Part of a small language model's weights: LayerNorm before each block.
MLP neurons of a small language model. Each row is named by its layer, matrix (down: output weights) and neuron, and shows model dimensions 112-239. Each number is 200 + 20 x the weight over its row's rms, rounded and kept within 0 to 999.
After each neuron's rows, "fires before" lists the tokens most often just after its 100 highest values on Wikipedia text that the model never trained on.

L6.down1728,167,221,218,204,189,228,195,197,190,189,219,189,228,191,182,164,214,248,173,188,192,203,198,180,186,220,211,190,182,169,206,196,195,213,200,192,217,172,214,207,183,230,188,197,187,238,172,230,211,187,207,215,197,237,194,222,211,171,261,198,195,152,203,215,175,182,222,206,215,192,236,202,185,232,192,187,215,192,234,154,256,175,222,166,192,147,209,185,213,183,155,229,186,210,224,229,197,183,163,234,184,181,197,171,234,193,233,199,210,204,175,214,228,239,176,185,216,199,180,180,202,203,196,196,218,226,196,197
fires before: "1", "4", "2", "3", "-", "6"

L6.down2406,174,187,230,230,183,193,189,189,238,218,206,222,185,225,220,224,205,186,183,195,242,201,217,176,233,180,203,190,211,156,194,152,218,213,167,177,210,207,193,198,207,223,243,181,182,193,225,186,199,172,175,167,207,200,185,187,188,193,210,164,184,223,235,187,173,209,198,193,206,210,236,192,184,192,198,213,207,201,218,209,203,192,198,189,166,236,223,212,184,214,219,238,205,168,188,203,182,216,185,188,210,180,212,189,205,242,196,178,184,184,169,213,202,182,203,208,182,245,200,163,219,189,176,197,202,222,200,214
fires before: " "

L6.down274,198,210,228,179,228,158,211,211,206,208,186,212,217,201,239,185,202,205,201,197,171,220,223,219,200,189,189,229,200,194,196,193,220,191,220,203,207,186,183,209,189,207,237,192,185,191,226,203,196,170,214,187,197,218,189,181,220,201,199,184,176,227,223,146,229,197,220,184,194,209,198,204,172,199,190,177,168,177,222,184,210,233,164,216,186,158,213,182,193,203,222,144,200,200,194,243,205,179,199,207,195,175,210,210,200,178,174,209,218,194,221,171,199,242,199,214,211,257,224,206,199,206,215,213,195,224,199,191
fires before: ".", ",", " and", " in", " to"

L6.down526,182,210,177,239,165,194,209,181,205,202,179,215,149,208,170,184,202,188,183,230,176,215,196,221,184,196,181,199,201,213,245,200,203,210,217,220,195,173,175,181,205,198,183,203,175,191,166,200,222,234,172,193,204,174,189,186,175,194,195,200,199,201,194,190,195,195,203,200,198,171,181,208,235,213,226,187,205,178,207,221,186,162,205,224,227,180,208,163,193,217,201,179,246,237,192,172,204,200,202,210,210,209,187,193,212,198,206,172,182,195,185,190,211,242,230,189,174,209,212,239,175,217,190,180,163,171,206,205
fires before: ".", "″", "1", ")", ")}", "\n"

L6.down330,188,185,180,186,197,198,227,175,181,198,206,180,208,242,202,197,210,233,218,213,204,169,214,212,201,228,236,214,160,212,243,219,173,209,202,193,188,201,173,180,238,202,214,230,224,197,212,189,193,208,193,153,216,210,234,200,233,231,202,219,168,190,213,217,211,191,198,202,180,186,225,212,224,216,208,181,237,195,176,212,229,186,173,196,207,169,224,220,229,199,198,188,200,164,230,191,203,220,215,204,165,224,212,224,249,180,241,241,222,205,178,192,207,192,190,199,222,188,202,198,227,232,193,202,214,185,193,189
fires before: " |", "\n", "1"

L6.down1945,191,212,203,172,197,225,213,213,170,211,181,202,235,198,189,216,193,158,211,198,209,215,203,183,179,198,169,195,209,209,180,184,201,193,205,200,200,220,222,188,235,179,188,201,207,202,193,193,176,196,233,196,183,225,190,189,205,177,232,236,169,213,203,225,198,187,194,209,195,180,261,194,180,196,166,216,230,202,192,182,210,165,205,186,212,198,192,204,181,179,215,176,220,223,217,150,231,227,222,204,183,194,180,201,234,182,210,215,191,237,179,190,202,200,211,160,173,197,186,208,182,214,193,185,163,226,177,222
fires before: "0", "5", "4", "3", "1", "2"

L6.down2611,194,152,241,249,163,193,199,212,202,187,184,199,179,181,181,184,201,213,202,216,207,238,200,163,191,197,218,175,194,218,203,183,204,186,177,226,201,197,201,172,159,204,227,186,186,224,183,221,198,220,196,188,183,178,202,202,188,202,200,175,145,207,206,223,182,205,241,198,248,174,189,184,155,175,195,158,211,215,200,207,190,182,208,195,216,213,183,189,189,183,180,222,244,207,245,205,206,204,217,214,188,190,250,200,189,184,200,210,173,170,170,194,181,192,174,198,149,188,215,190,181,224,215,182,164,209,204,199
fires before: "\n", " The", " ", " It"

L6.down2398,211,202,220,172,197,218,193,213,188,171,183,217,223,207,180,205,224,166,240,196,213,207,205,237,193,208,176,219,201,191,199,225,206,197,198,207,164,221,181,200,213,187,182,184,235,171,182,183,213,204,211,205,199,201,182,194,190,185,166,196,203,212,227,224,195,192,199,207,165,174,195,190,228,186,204,225,203,207,179,198,196,192,187,202,202,186,219,241,206,190,235,226,197,239,208,179,212,192,216,196,211,175,190,197,192,187,219,254,192,222,196,162,203,177,166,200,198,196,179,212,186,173,203,207,179,191,198,218
fires before: "0", "5", "2", "4", "3", "1"

L6.down1923,176,201,214,207,227,155,209,192,248,222,178,187,194,190,238,198,190,208,238,242,204,202,179,164,205,198,214,196,199,218,234,176,228,210,168,167,175,165,201,184,204,198,172,180,212,162,210,186,220,210,201,200,197,202,180,192,221,227,216,173,206,205,185,190,217,200,229,169,189,210,180,197,213,192,229,202,178,216,205,184,167,199,155,218,247,179,241,163,206,202,210,181,198,192,179,191,170,182,208,192,210,189,205,230,213,213,216,193,198,197,217,220,218,173,192,183,226,204,190,189,200,235,218,213,210,193,195,196
fires before: "\n"

L6.down1763,193,187,216,142,208,195,216,170,206,220,228,222,218,193,228,194,179,227,217,181,171,193,189,208,165,142,185,219,149,170,212,198,166,204,183,223,232,204,203,163,164,208,179,164,172,223,205,208,192,213,205,180,196,221,187,210,242,221,222,175,176,197,200,225,202,224,172,180,184,195,204,171,231,222,203,232,228,219,182,172,202,155,227,193,171,195,219,185,199,200,195,190,197,163,226,173,161,181,166,197,161,180,205,185,210,202,172,193,227,194,207,186,190,198,187,223,172,204,185,194,211,191,170,206,193,172,199,171
fires before: "s"

L6.down1339,208,200,203,165,179,190,170,213,217,161,186,207,229,181,171,148,211,201,203,210,182,176,221,184,186,152,181,148,153,204,183,205,201,183,200,160,192,195,213,205,182,185,209,197,204,186,214,198,196,222,213,241,206,190,200,216,195,196,212,177,211,210,169,186,204,213,186,237,227,181,232,211,212,233,212,209,230,232,207,200,207,213,202,189,181,210,202,195,195,220,205,171,194,171,207,217,181,163,220,192,162,220,216,199,193,174,209,162,175,217,188,200,224,222,197,187,196,224,158,208,193,203,196,217,211,202,163,191
fires before: "2", "1", "9", "8", "s"

L6.down545,172,189,172,192,211,191,198,200,201,163,212,203,196,205,186,181,240,203,202,180,211,202,186,198,187,199,216,197,224,200,208,161,210,194,223,211,178,176,223,236,234,209,198,177,213,177,224,183,173,209,226,199,206,169,209,192,177,224,221,201,188,206,174,222,193,188,194,181,186,202,215,189,251,234,209,172,191,192,204,203,192,209,181,194,180,211,188,179,223,226,196,193,166,173,206,210,196,167,206,166,220,160,186,179,177,208,176,208,175,211,179,183,184,213,230,179,212,214,228,206,190,180,169,230,199,212,179,207
fires before: "\n"

L6.down1049,221,225,204,195,212,168,185,216,205,196,183,261,208,174,201,212,178,203,192,155,163,173,216,190,183,188,212,206,206,217,188,187,169,217,173,216,197,229,174,223,193,193,200,224,229,172,182,184,202,204,222,208,212,184,153,163,184,212,222,187,202,220,202,204,222,185,201,205,195,180,181,200,205,175,184,192,220,213,186,193,220,195,204,205,216,212,153,183,199,172,214,199,202,228,196,218,200,214,229,201,192,218,247,149,217,177,170,172,177,202,175,213,190,219,180,191,203,213,219,222,185,193,212,202,184,180,195,189
fires before: "\n", ")", " |", ";", "1"

L6.down2362,216,174,203,183,175,192,188,179,207,196,200,173,228,175,203,184,212,177,214,220,199,168,188,165,231,184,216,201,219,184,200,168,218,164,192,189,189,199,159,207,201,216,218,166,181,192,228,222,214,178,237,202,202,186,207,193,172,194,196,213,190,206,226,217,208,209,146,184,204,219,225,215,183,250,167,224,206,218,175,229,165,198,219,204,153,177,203,153,183,222,202,197,176,211,234,232,198,200,196,193,224,196,210,168,180,222,225,229,201,192,232,206,214,202,212,158,239,191,240,202,210,196,194,201,212,210,194,244
fires before: ",", " and", "9", "0"

L6.down1153,168,216,209,175,195,210,200,179,216,192,227,200,213,190,207,186,210,182,205,226,175,202,200,231,183,211,207,199,185,196,192,162,225,228,222,189,209,204,180,210,210,229,203,204,211,181,180,216,246,203,217,168,188,205,168,188,179,173,207,208,218,233,191,208,204,181,218,168,178,203,189,185,233,185,172,231,203,174,186,189,215,193,248,182,186,172,218,228,226,189,197,187,174,200,185,183,198,162,177,217,218,190,208,193,201,206,179,206,216,209,209,187,226,177,165,162,174,191,229,162,229,180,215,192,185,245,178,205
fires before: " ", " |", " (", ":"

L6.down1834,200,184,166,205,210,150,207,164,248,202,174,219,220,181,187,182,171,223,185,217,214,175,212,237,215,214,212,180,197,191,199,154,197,194,211,196,151,211,217,185,189,195,176,214,156,164,187,198,216,203,224,189,198,156,230,202,215,196,203,162,174,221,207,217,215,213,232,198,230,185,209,194,218,189,184,242,186,175,198,191,231,199,175,170,190,229,217,226,199,203,232,194,218,186,190,212,184,179,197,212,179,184,214,183,210,194,169,211,207,216,187,207,212,183,196,204,208,190,199,214,167,185,161,201,188,147,188,171
fires before: " |", " ", " Candidate", "ane", " Title", "."

L6.down2396,236,198,188,166,161,188,179,215,179,195,195,204,189,193,201,222,195,243,200,224,224,210,212,209,204,191,198,205,211,191,175,223,208,193,154,159,160,210,208,187,216,196,198,216,202,215,217,218,206,195,182,191,185,172,200,224,227,245,216,199,209,205,210,195,201,189,229,194,150,179,204,204,211,190,193,183,236,174,200,200,175,171,203,172,183,188,238,227,232,206,171,214,192,196,195,221,172,205,221,180,216,207,211,193,193,211,201,223,171,171,174,179,230,181,206,197,183,230,213,239,178,217,185,205,186,174,215,216
fires before: "\n"

L6.down334,248,194,224,213,193,172,154,179,165,204,191,209,183,193,201,161,216,213,157,205,203,187,191,213,233,214,220,183,193,223,202,202,203,192,189,169,225,198,192,192,225,178,194,252,247,206,187,185,203,181,239,217,211,207,217,198,200,235,189,202,198,208,215,202,169,200,197,211,186,185,245,211,191,193,213,220,175,209,178,208,170,219,224,199,227,163,202,201,187,179,193,197,225,182,200,172,198,203,227,166,204,219,198,204,181,183,198,206,183,179,167,189,201,240,209,233,217,206,203,194,197,188,197,202,174,229,168,208
fires before: " ", " January", " June", " November", " the"

L6.down2235,189,193,200,215,209,189,224,184,182,241,210,201,219,196,225,173,195,212,187,184,212,253,188,218,176,208,227,183,157,177,206,177,204,219,213,201,197,219,204,202,220,207,230,186,233,189,219,215,217,186,195,205,199,241,220,219,212,205,196,209,178,205,196,194,226,202,170,186,159,201,185,226,186,181,256,212,195,177,244,168,174,233,195,201,145,209,229,193,182,186,204,183,222,217,183,186,168,185,206,188,197,197,186,198,206,158,207,196,265,220,206,220,221,220,190,195,160,186,213,219,235,201,231,212,183,212,192,213
fires before: " ", " later", " of", ",", " ago"

L6.down2049,202,204,202,151,198,215,219,193,207,228,223,229,216,178,168,217,217,226,207,249,215,191,231,182,173,197,226,212,201,191,176,188,151,224,191,182,187,209,200,176,188,180,187,183,173,192,228,219,181,197,198,213,192,211,170,189,184,247,206,228,189,209,238,175,145,188,176,190,208,179,259,170,225,182,188,208,215,215,192,174,166,189,190,221,193,194,178,184,211,193,216,208,211,215,204,190,192,183,235,209,218,203,211,185,264,222,175,206,184,184,171,196,198,205,200,223,226,192,190,201,227,182,203,204,217,219,206,241
fires before: " |", " (", " to", " "

L6.down1552,208,228,205,193,203,231,202,223,178,204,191,177,195,236,197,190,205,182,160,199,259,196,209,179,196,183,218,193,191,126,186,210,254,196,229,207,202,191,226,189,212,221,215,204,225,201,191,181,231,190,231,205,147,185,200,203,199,218,198,210,195,211,217,230,222,180,192,261,206,226,209,181,176,191,194,225,225,226,202,230,217,240,196,183,223,172,204,213,181,209,193,205,202,189,198,197,194,186,224,193,187,188,178,214,200,201,177,216,160,220,181,206,209,211,211,204,192,222,226,207,186,191,210,214,174,202,190,181
fires before: " "

L6.down2036,167,184,197,209,190,184,174,184,177,151,214,193,192,189,230,204,223,205,182,235,195,208,212,192,168,209,152,207,219,187,215,200,176,221,208,204,207,208,225,247,216,253,208,192,206,189,251,211,191,223,203,233,183,213,182,176,164,181,194,206,223,191,180,192,198,151,226,188,222,188,232,218,216,194,173,154,202,228,246,217,181,218,188,200,168,212,174,199,197,212,202,202,193,165,214,183,194,207,205,190,204,185,182,203,200,212,214,199,206,222,191,196,179,218,205,201,212,179,203,238,135,223,205,220,214,205,201,188
fires before: "-", "\n", " U"

L6.down435,171,212,224,200,199,205,178,214,175,212,175,192,257,168,194,192,221,192,225,215,228,226,189,201,207,181,212,215,211,226,238,193,182,194,198,182,231,203,205,203,221,185,202,177,180,179,179,165,208,222,178,231,163,179,178,196,174,199,202,181,217,201,206,199,202,228,222,204,190,203,206,162,174,198,208,216,180,232,185,235,208,181,161,220,204,224,227,205,188,206,195,201,173,189,202,209,191,206,209,189,202,192,193,208,201,210,216,226,207,196,178,196,205,221,174,205,199,205,154,189,196,202,207,215,197,160,204,167
fires before: " the", " a", " ", " his"

L6.down1458,204,183,190,171,204,212,208,200,215,210,192,163,205,186,188,154,193,185,222,205,198,184,192,206,215,257,200,195,181,209,216,198,198,220,200,175,190,208,215,219,193,195,247,185,204,198,225,204,159,172,206,232,220,230,228,201,216,229,192,247,244,197,209,187,208,185,216,204,209,202,202,165,187,171,208,207,153,186,206,180,199,204,183,215,211,189,213,195,184,206,207,203,218,179,218,195,197,188,221,215,209,226,230,213,213,219,198,200,192,175,213,186,198,197,211,182,190,181,212,200,171,232,213,211,207,194,201,190
fires before: " ", "\n", " |"

L6.down960,211,215,198,205,203,215,188,232,215,198,242,181,210,216,226,181,189,191,164,210,223,182,227,181,205,189,238,205,235,204,177,227,216,199,210,179,189,195,184,203,191,197,211,216,202,222,193,159,180,198,198,186,216,219,181,185,196,169,229,230,198,205,194,197,197,200,221,208,224,242,206,206,195,221,174,209,178,182,222,219,213,156,217,225,188,195,165,201,160,205,170,170,187,196,190,188,176,244,190,196,233,208,200,194,198,207,238,184,208,247,224,178,189,206,212,196,225,191,221,181,187,217,222,252,221,215,185,189
fires before: " ", "3", "\n", " |"

L6.down2339,192,201,185,199,247,185,209,168,202,171,240,188,250,200,246,206,204,223,187,205,212,194,230,226,192,209,189,197,226,219,226,197,200,185,172,209,186,214,167,177,204,190,219,196,219,237,190,206,185,188,190,163,220,170,218,184,202,200,194,179,230,191,198,202,175,201,194,207,229,209,162,184,235,195,229,223,169,225,231,187,196,172,188,231,194,174,179,205,161,190,146,171,174,200,238,190,192,217,227,212,178,210,220,181,238,205,207,213,190,176,184,167,212,170,170,215,219,154,205,208,197,194,202,168,188,195,200,193
fires before: "\n", " Ref"

L6.down2180,202,204,197,207,217,215,230,137,214,238,229,193,174,182,207,192,166,197,217,183,202,204,187,185,226,201,230,193,182,218,192,192,207,210,188,180,222,183,199,212,211,196,195,198,155,197,213,196,217,217,175,197,181,209,167,207,215,177,187,207,192,228,191,194,208,200,202,185,177,175,196,202,203,189,187,202,214,244,224,148,229,223,194,189,200,167,218,217,216,232,204,213,179,163,165,196,157,226,170,196,214,222,189,184,180,194,200,205,203,200,202,189,160,219,188,216,172,179,191,176,190,174,203,185,179,221,221,211
fires before: " ", "\n", " |", "|", "1"

L6.down1491,228,244,195,201,203,192,194,203,207,190,197,199,181,184,216,189,228,214,250,191,219,215,194,208,196,186,209,213,196,205,203,204,183,226,192,186,201,199,250,191,182,199,205,189,219,211,193,187,215,191,197,226,190,187,194,218,196,191,145,208,212,208,201,188,164,234,220,165,190,190,193,179,222,178,194,166,201,177,207,204,158,182,212,238,199,165,177,217,209,180,196,251,199,189,236,166,203,202,200,177,207,189,189,225,224,219,219,195,214,238,234,232,229,213,204,214,193,200,210,204,178,175,248,182,194,170,175,219
fires before: " ", " (", " a", " an"

L6.down2080,179,204,173,174,219,198,195,209,219,215,209,176,204,192,186,201,169,207,241,207,236,196,187,234,248,205,237,175,194,167,195,193,153,199,188,207,206,223,197,207,169,216,175,193,197,198,227,225,185,193,192,202,221,199,205,202,186,175,155,186,206,179,189,205,231,179,165,223,223,228,217,181,225,196,220,202,228,205,161,169,188,204,207,173,181,170,197,194,218,213,177,196,212,167,179,200,201,225,186,213,207,177,203,196,212,203,178,182,184,230,151,181,196,195,224,187,188,228,209,205,175,186,227,207,202,192,177,197
fires before: " ", ",", ")", " |"

L6.down88,229,194,199,208,241,220,221,174,159,181,157,219,206,200,191,197,191,197,178,201,198,215,207,194,162,188,191,186,159,189,202,184,195,222,209,233,204,223,196,177,244,196,196,224,202,186,174,214,190,194,182,227,160,225,187,178,232,182,204,169,204,215,206,237,154,224,200,190,164,181,189,218,199,211,195,177,217,165,195,193,215,189,219,177,159,200,158,213,196,205,190,191,197,159,211,204,171,186,199,173,162,193,235,204,217,157,187,185,208,186,231,196,167,214,179,191,224,190,189,186,176,220,187,215,191,218,193,237
fires before: "\n", "s"

L6.down20,180,190,168,202,200,202,220,198,162,218,223,192,211,220,164,182,185,183,215,212,213,186,207,205,227,226,216,174,209,229,205,177,193,210,214,184,184,203,182,194,206,194,178,180,204,189,185,219,219,203,240,149,224,197,224,210,193,201,217,229,196,211,193,185,206,193,200,233,234,233,183,217,193,222,184,187,207,186,217,202,205,175,177,212,231,219,214,190,210,213,190,176,193,197,176,188,198,236,195,214,200,199,182,205,214,199,192,225,209,214,210,170,199,202,206,199,167,173,195,220,204,189,212,222,152,198,278,210
fires before: " |", "–", ".", " round", " –"

L6.down931,193,191,209,234,195,166,188,221,205,193,208,223,234,163,205,157,195,212,205,206,192,173,195,194,206,204,205,218,231,202,220,237,210,178,224,202,213,240,211,198,224,224,185,184,178,189,216,167,212,212,218,178,201,192,197,229,176,185,213,213,147,187,220,180,208,205,223,208,192,177,164,199,172,183,206,197,214,223,208,204,158,173,183,198,209,189,198,207,208,211,231,199,180,199,220,195,215,183,192,195,203,191,197,187,215,211,238,204,178,211,201,218,253,200,177,223,182,200,195,204,191,180,194,209,203,205,200,166
fires before: "\n", " ", " The", " check", " It", " In"

L6.down130,180,198,182,213,231,199,238,219,214,249,185,223,189,210,199,210,157,162,213,177,181,225,197,185,195,208,216,203,226,200,223,203,210,204,229,214,201,198,213,218,204,197,231,201,193,169,182,238,195,165,195,178,168,200,211,198,167,211,216,188,213,175,216,198,209,194,198,165,181,215,182,203,185,197,187,184,243,171,188,218,168,223,204,236,183,174,206,192,197,191,209,183,207,183,213,212,186,193,177,207,198,222,207,179,210,177,207,223,170,217,204,209,215,200,185,241,178,196,228,200,201,195,164,206,237,202,197,175
fires before: " ", ","

L6.down2340,211,236,228,196,196,184,199,228,186,225,184,215,181,202,203,202,210,205,214,236,219,197,164,212,211,223,180,183,159,190,219,184,179,191,177,180,194,215,167,191,239,161,156,161,169,229,198,191,192,232,206,195,195,180,219,195,204,233,198,218,198,161,223,182,221,210,182,214,195,184,213,203,216,216,178,216,199,181,206,210,218,170,149,179,213,198,192,194,207,188,213,177,193,198,239,188,232,233,216,151,231,223,219,191,191,201,227,225,186,211,171,190,229,171,182,231,220,146,193,201,215,213,209,197,223,239,184,236
fires before: "9", "6", "7", "8", "5", "4"

L6.down684,203,195,177,199,212,193,165,240,215,178,230,154,237,219,194,184,171,177,182,212,231,190,203,199,206,213,203,197,200,185,220,216,224,211,211,197,223,218,228,203,229,202,189,211,231,181,202,236,199,194,179,212,214,212,205,235,193,178,171,201,214,181,194,220,164,164,226,225,231,188,190,200,208,147,177,203,196,203,172,194,207,202,215,204,218,190,188,224,186,202,238,215,174,172,147,200,241,191,168,198,235,177,215,202,182,221,192,206,208,188,199,193,206,238,192,184,215,199,187,206,177,172,197,200,223,212,215,222
fires before: "\n"

L6.down2285,179,184,224,229,199,202,193,202,202,210,229,192,185,192,223,214,160,234,181,191,224,209,201,210,224,199,176,181,205,196,193,202,240,188,198,229,222,183,212,184,202,205,221,186,217,192,204,205,190,182,221,185,215,197,179,220,213,202,245,232,188,169,212,221,182,221,227,189,221,216,199,250,202,220,213,199,235,231,213,217,179,229,195,196,203,210,195,189,177,223,207,191,200,176,215,187,178,179,213,196,206,200,232,190,180,197,196,198,190,239,181,194,222,211,184,203,178,238,211,190,171,234,221,205,229,215,181,188
fires before: "\n", " "

L6.down1031,211,227,193,230,213,207,166,214,205,170,221,222,196,187,221,202,232,216,178,219,233,181,210,199,163,192,148,215,189,179,192,221,181,191,208,160,221,193,195,209,204,187,196,192,189,210,227,233,151,235,208,189,184,196,218,221,216,223,242,195,191,192,204,183,195,209,188,192,206,184,225,222,216,165,226,212,211,161,225,190,145,205,203,219,245,196,220,200,178,201,208,204,224,201,237,197,201,198,202,198,192,204,219,200,206,162,222,214,186,154,198,207,185,214,189,186,177,229,185,189,195,188,174,231,152,189,176,228
fires before: "\n", " are", "'"

L6.down1561,229,203,191,182,211,206,190,178,209,179,205,165,205,209,211,191,207,197,205,237,194,191,176,207,214,196,222,222,217,160,216,213,202,185,195,207,210,210,227,242,218,212,224,186,197,195,247,216,200,175,208,194,214,241,208,222,197,149,194,211,196,209,198,190,205,192,234,177,172,203,150,170,205,180,182,199,213,194,208,198,221,198,195,193,197,203,177,221,190,194,196,197,193,204,191,186,230,165,224,172,218,202,195,179,206,176,222,211,199,203,204,159,173,175,207,204,187,216,239,169,222,205,214,186,186,197,195,203
fires before: " ", "1"

L6.down2252,209,171,201,197,169,218,165,151,196,209,209,190,194,203,231,212,227,211,186,230,183,186,205,154,201,201,262,215,234,188,202,224,231,182,207,210,201,184,202,189,191,208,196,171,156,182,210,213,216,221,202,163,214,187,168,219,164,215,192,190,196,207,206,153,198,180,210,219,229,161,213,190,194,173,191,194,172,216,223,168,205,199,210,191,224,192,193,222,196,222,204,186,217,184,193,159,201,224,210,206,195,189,222,204,194,156,176,224,195,170,231,232,188,179,175,197,231,204,214,176,201,253,206,202,233,226,201,171
fires before: " ", " of"

L6.down903,223,238,197,210,200,186,177,177,198,180,225,201,209,224,169,182,195,199,181,189,185,204,195,147,169,231,202,178,173,219,187,172,197,188,209,167,176,201,213,224,189,213,196,201,213,169,237,219,169,179,181,199,201,189,180,213,189,180,223,177,194,177,214,211,214,190,234,206,181,231,188,179,220,185,168,198,223,150,204,208,197,157,249,221,214,190,214,228,187,216,176,203,206,188,169,174,202,203,202,199,207,196,180,188,207,237,222,216,194,237,256,204,240,195,199,221,247,217,240,181,188,224,203,219,204,190,196,201
fires before: " |", "\n", "–", ","

L6.down1332,175,213,227,207,197,231,162,188,172,222,214,181,198,190,203,199,222,167,179,164,194,220,208,154,204,262,217,200,228,203,187,215,244,199,210,180,224,210,233,205,192,153,212,161,195,177,188,191,193,198,205,213,197,194,222,222,195,183,261,221,210,197,213,196,176,188,189,216,211,204,213,209,166,185,194,212,230,185,219,188,255,181,188,198,158,202,146,198,171,240,204,222,199,174,172,199,198,224,207,202,218,211,180,160,222,187,190,189,178,185,183,199,199,193,210,174,193,197,162,206,205,189,193,233,215,213,208,236
fires before: " |", " "

L6.down1996,191,182,239,162,207,187,198,197,187,192,185,197,203,205,185,216,202,196,240,231,184,198,221,191,209,200,183,197,209,166,211,225,184,208,190,177,212,190,190,218,216,201,220,202,188,203,200,209,204,213,146,203,184,185,178,194,212,197,205,227,200,204,163,228,213,213,233,195,198,202,224,203,194,201,182,166,230,208,207,214,161,201,170,190,192,212,198,206,205,180,165,221,187,164,191,201,219,187,199,201,176,236,151,157,198,189,230,200,214,175,214,191,237,217,214,215,255,195,220,203,229,189,183,198,236,215,169,165
fires before: " ", "0", "2", "1", "3"

L6.down1591,215,238,203,184,201,171,215,179,189,185,185,182,200,195,194,205,215,208,213,171,199,228,178,202,201,195,238,189,186,223,186,197,211,223,206,195,199,192,199,196,185,153,221,189,192,193,210,198,171,199,211,197,184,206,216,192,242,227,176,209,200,196,183,203,165,204,206,207,206,170,195,180,168,178,209,223,192,206,210,170,240,169,207,199,191,216,198,240,244,210,191,192,201,197,155,173,218,212,229,179,153,200,216,165,202,169,177,193,189,195,201,225,171,210,206,214,223,207,204,207,189,176,217,134,198,202,179,198
fires before: " |", "0"

L6.down348,186,196,167,193,223,218,184,176,207,261,210,187,202,197,181,180,211,207,215,217,185,233,182,169,201,184,203,207,176,231,238,181,188,254,211,193,181,218,214,197,173,212,210,205,265,189,195,184,217,175,214,215,191,211,223,182,174,180,206,170,193,225,210,202,216,169,211,216,211,199,196,200,192,189,150,191,211,187,196,199,212,168,206,180,202,216,211,200,176,173,172,176,200,200,169,235,194,202,199,208,139,194,195,196,196,183,188,172,182,225,218,213,207,203,186,217,237,166,203,206,188,159,193,179,226,218,182,238
fires before: " |", ";", ")"

L6.down2597,187,197,207,195,185,180,198,190,141,185,174,201,202,218,183,166,177,192,232,198,196,222,188,168,185,215,184,210,195,197,215,210,213,187,184,205,183,185,213,199,209,178,206,171,198,186,246,217,191,201,192,212,188,241,216,208,157,240,210,189,215,216,177,211,176,198,199,203,195,213,179,189,185,207,219,207,166,206,171,207,206,184,219,196,214,198,212,186,217,201,225,191,194,201,242,182,169,174,177,156,205,211,221,183,202,170,171,188,231,184,185,189,190,221,226,187,220,205,196,178,228,177,211,206,192,174,204,238
fires before: " ", " the", " a"

L6.down1212,184,190,217,187,169,145,205,213,191,214,209,203,195,208,220,207,215,217,195,216,251,205,193,210,219,181,156,190,189,215,202,210,201,221,211,157,173,199,193,181,176,187,217,222,213,188,207,225,223,210,204,182,202,159,211,220,159,200,173,223,159,191,188,211,219,212,207,180,213,194,161,177,198,179,195,210,189,191,196,176,204,211,196,184,179,199,202,206,212,208,197,201,167,228,183,155,195,185,186,213,209,173,212,202,227,190,219,178,200,192,209,180,172,176,171,188,200,174,191,194,208,190,241,195,209,180,169,169
fires before: " as", ",", ".", " of", " and"

L6.down1047,221,190,188,193,194,224,195,202,237,215,182,212,194,197,186,194,198,196,185,220,153,190,183,167,194,185,174,194,185,262,205,183,187,170,146,200,183,179,207,216,187,207,174,173,228,211,200,203,203,220,212,201,212,193,223,172,176,240,202,229,170,236,205,210,209,202,175,190,199,181,176,214,192,182,211,227,169,210,167,183,184,208,222,201,166,179,176,208,194,219,217,205,195,226,220,188,186,200,233,198,189,203,200,190,251,176,195,226,176,254,199,230,206,216,192,177,202,199,208,253,211,188,223,192,186,178,157,154
fires before: ",", " (", " Lafayette"